Weights of a small transformer language model.
Size: vocabulary 8192, 5.29M parameters.
Architecture: LayerNorm before each block, learned positions, biases, tied embeddings, attention and MLP in parallel, capped logits.
MLP neurons of a small language model. Each row is named by its layer, matrix (up: input weights; down: output weights) and neuron, and shows model dimensions 80-143. Each number is 128 + 24 x the weight over its row's rms, rounded and kept within 0 to 255.
Before each neuron's rows, "fires in" lists the words (lower case) most often at its 100 highest values on Wikipedia text that the model never trained on; "fires before" lists the tokens most often just after its 100 highest values on Wikipedia text that the model never trained on.

fires in: "medal", "place", "championships", "results"
fires before: " |", " –", "\n", " in"
L2.up108 [108 136  86 136 141 120 109 133 137 139 140 151 129  97 123 124 151 111 144 137 103 124 183 135 125 128  92 163  95 120 122 140  84 170 123 142 111 134 117 127 149 152 129 114 144 150 140 156 150 115 123 126 126 107 101 148 136 109 146 167 125 145 107 129]
L2.down108 [ 91 143 134 133 127 120 126  94  94 170 106 153 109 163 132 124 192  96 150 120 147 138 133 105 136 114 150 113 174 149 137 166 103 174 113 160 129 146 132 158 128 146 109 135 134 130 116 134 127 133  91 117 189 121 100 147 143 124 133 155 134  97 147 158]

fires in: "place", "medal", "country", "chart", "released"
fires before: " |", " –", ":"
L2.up582 [ 87 123 116 126 106  98 157 114 113 187 178 123 123 130 130 110 138 141 138 116 114 123 155 122 124 115 114 149 130 161 107 136 123 147 126 143 102 162 130 139 185 104 108 122 112 133 126 136 120 154  96 165  84  75 120 146 155  88 109 131  95 138 125  91]
L2.down582 [125 140 126 134 141 164 162 121 129 171 128 141 140 192 133 127 124 142 141  80 104 141 166 145 122 137 153 134 144 109 111 173  94 160 148 129 141  81 131 165 138 177 100 135 122 176 124 158 113 128 114 135 116 122 143  97 125 113 123 100 118  78  98 142]

fires in: "served", "announced", "succeeded", "preceded", "that"
fires before: " by", " as", " in", " that", " on", " |"
L2.up399 [149 141 106 161 125 141 155 143 134 147 146 161  76 130 127  91 159 126 113 135 138 126 115 138 142 143 130 160 124 157 115 147 123 167 102  98 108 115 147 175 132 140  93 151 151 134 113  93 120  95  83 177 116 169 100  98 156 118 109 112 159 152 101  85]
L2.down399 [111 164 161 124 116 167 102  94 134 165 125 138 122 100 138 135 134 123 148 148 132 126 164 150 130 113 110  93  90 111  91 125 132 145 127 130 159  84 127 153  96 105 151 161  86 110 101 180 133 155 176 137 167 146 116 154 118 137 136 112 133 138 129 121]

fires in: "place", "medal", "country", "date", "time"
fires before: " |", " –", ":", ",", ")"
L2.up758 [127 116 121 125 131 144 141  94 156 166 140 142 122 146 124 153 124 100 128  94 127 120 177 172 118 123 108 170 178 141 160 151 119 105  88 159  99 152 164 164 131 120  81 122 136  92 139 129  96 134 113 150  91 102 118 117 146 110 122  95 129 167 101  72]
L2.down758 [177 153 130 100 129 133  97 143 143 108 135  94 123 128 151 132 122 103 111 129 127 144 149  84 156 122 115 176 131  85 119 120  94 136  91 113  79 171 126 131 113  80 131 172 135 112 121 124 101 124 171 128 130 189 121 125 139  94 136 149 137 118 130  99]

fires in: "led", "known", "succeeded", "preceded", "leading", "due"
fires before: " by", " to", " as"
L2.up28 [ 98 107 123 199  99 119 151 102 170 105 169 138 162 105 142 106 151 116 107  83 123 125 168 136 147 145  98 107 137 119 107 130 106  71 130 113 103 103  87 125 133 119 138 150 135 111 126 157 146 120 100 142 135 165 120 111 153 136 167 174 162 151 121 109]
L2.down28 [149 163 141  96  92 190 154 141 137 108 119 104 100 114 128 126 140 128 158 116 119 170 120 124 131 151 124 131  93 143 135 128 119 132 108 146 125 144 146  61 129 110 131 125 119 105  84  91 123  83 123  73 153 122 102 144 136 129 175 148 143 132 114 126]

fires in: "medal", "best", "bronze", "actress", "album", "release"
fires before: " –", " medal", " Actress", ":", " date"
L2.up248 [105 125 136 121 112 175 142 137 137 171 134 142 107 139 137 143 119 123 153 115 131 133 129 124 118 115 147 136 104 157 155 130 102  98 128 111 122 146 113 118 145 137 136 129 130 105 118 104 130 175 133 133  80 124 131 145 111  73 169 144 116 101 107 121]
L2.down248 [166 157 143 152 104 168 110 151 154 112 131 144 119 118 129 137 129 119 110  85 131 138 163 108 130 142  73 136  94 123  95 120 136 167 118 180 148 147 138 123 100 122 195 170 148  97 123 116 136  78 134 141 139 125 103 104 130 114 185 134 144 146 122 144]

fires in: "medal", "gold", "b", "third", "bronze"
fires before: " –", " medal", " place", "\n", "K"
L2.up492 [105 155 111 111 134 175 154 139 117 123 141 157  84 141 135 111 142 128 102 129 109 130 168 120 155  97 128 126 137 133 130 167 115 125 119 158 118 121 120 112 130 147 113 112  94 122  90 136 141 195 147 155 110 109 135 165 116 133 114 140 116 152 109 104]
L2.down492 [103 157 107  94 162 178 105 151  68 145 118  70 120 160 126 134 109 106 104 111 118 122 117 103 103 139 101 173 147 111  83 137 119 156 106 109 135 133 137 126 144  91 118 102 175 125 125 166 132 163 159 119 183 129 103 159 119 114 123 133  95 123 142 157]

fires in: "medal", "gold", "bronze", "hodlnaut", "fugger", "bucharest"
fires before: " –", " medal", "d", "gg", "cha"
L3.up467 [116 188 138 123 148 186 121 100 100 111 145 169 116 119 131 112 139 121 118 147 118 128 186 151 136 119 113 107  95 107 138 155 116 128  99 138 128 198 144 134 114 130 125 165 137 101  99 103 116 160 157 134  91 139 166 125 131 118 169 132 150 112  80 108]
L3.down467 [100 160 128 104 126 136 123 160 133  94 154 168 105 121 138 134 147 154 129  83 106 124 135 137 121 123  92 133 165  94 126 104 129 169 125 127 121 138 135 129 140 128 121 119 119 143 132 136  98 104 119  85 153 151  91 148  89 117 168 139  93 102 143 143]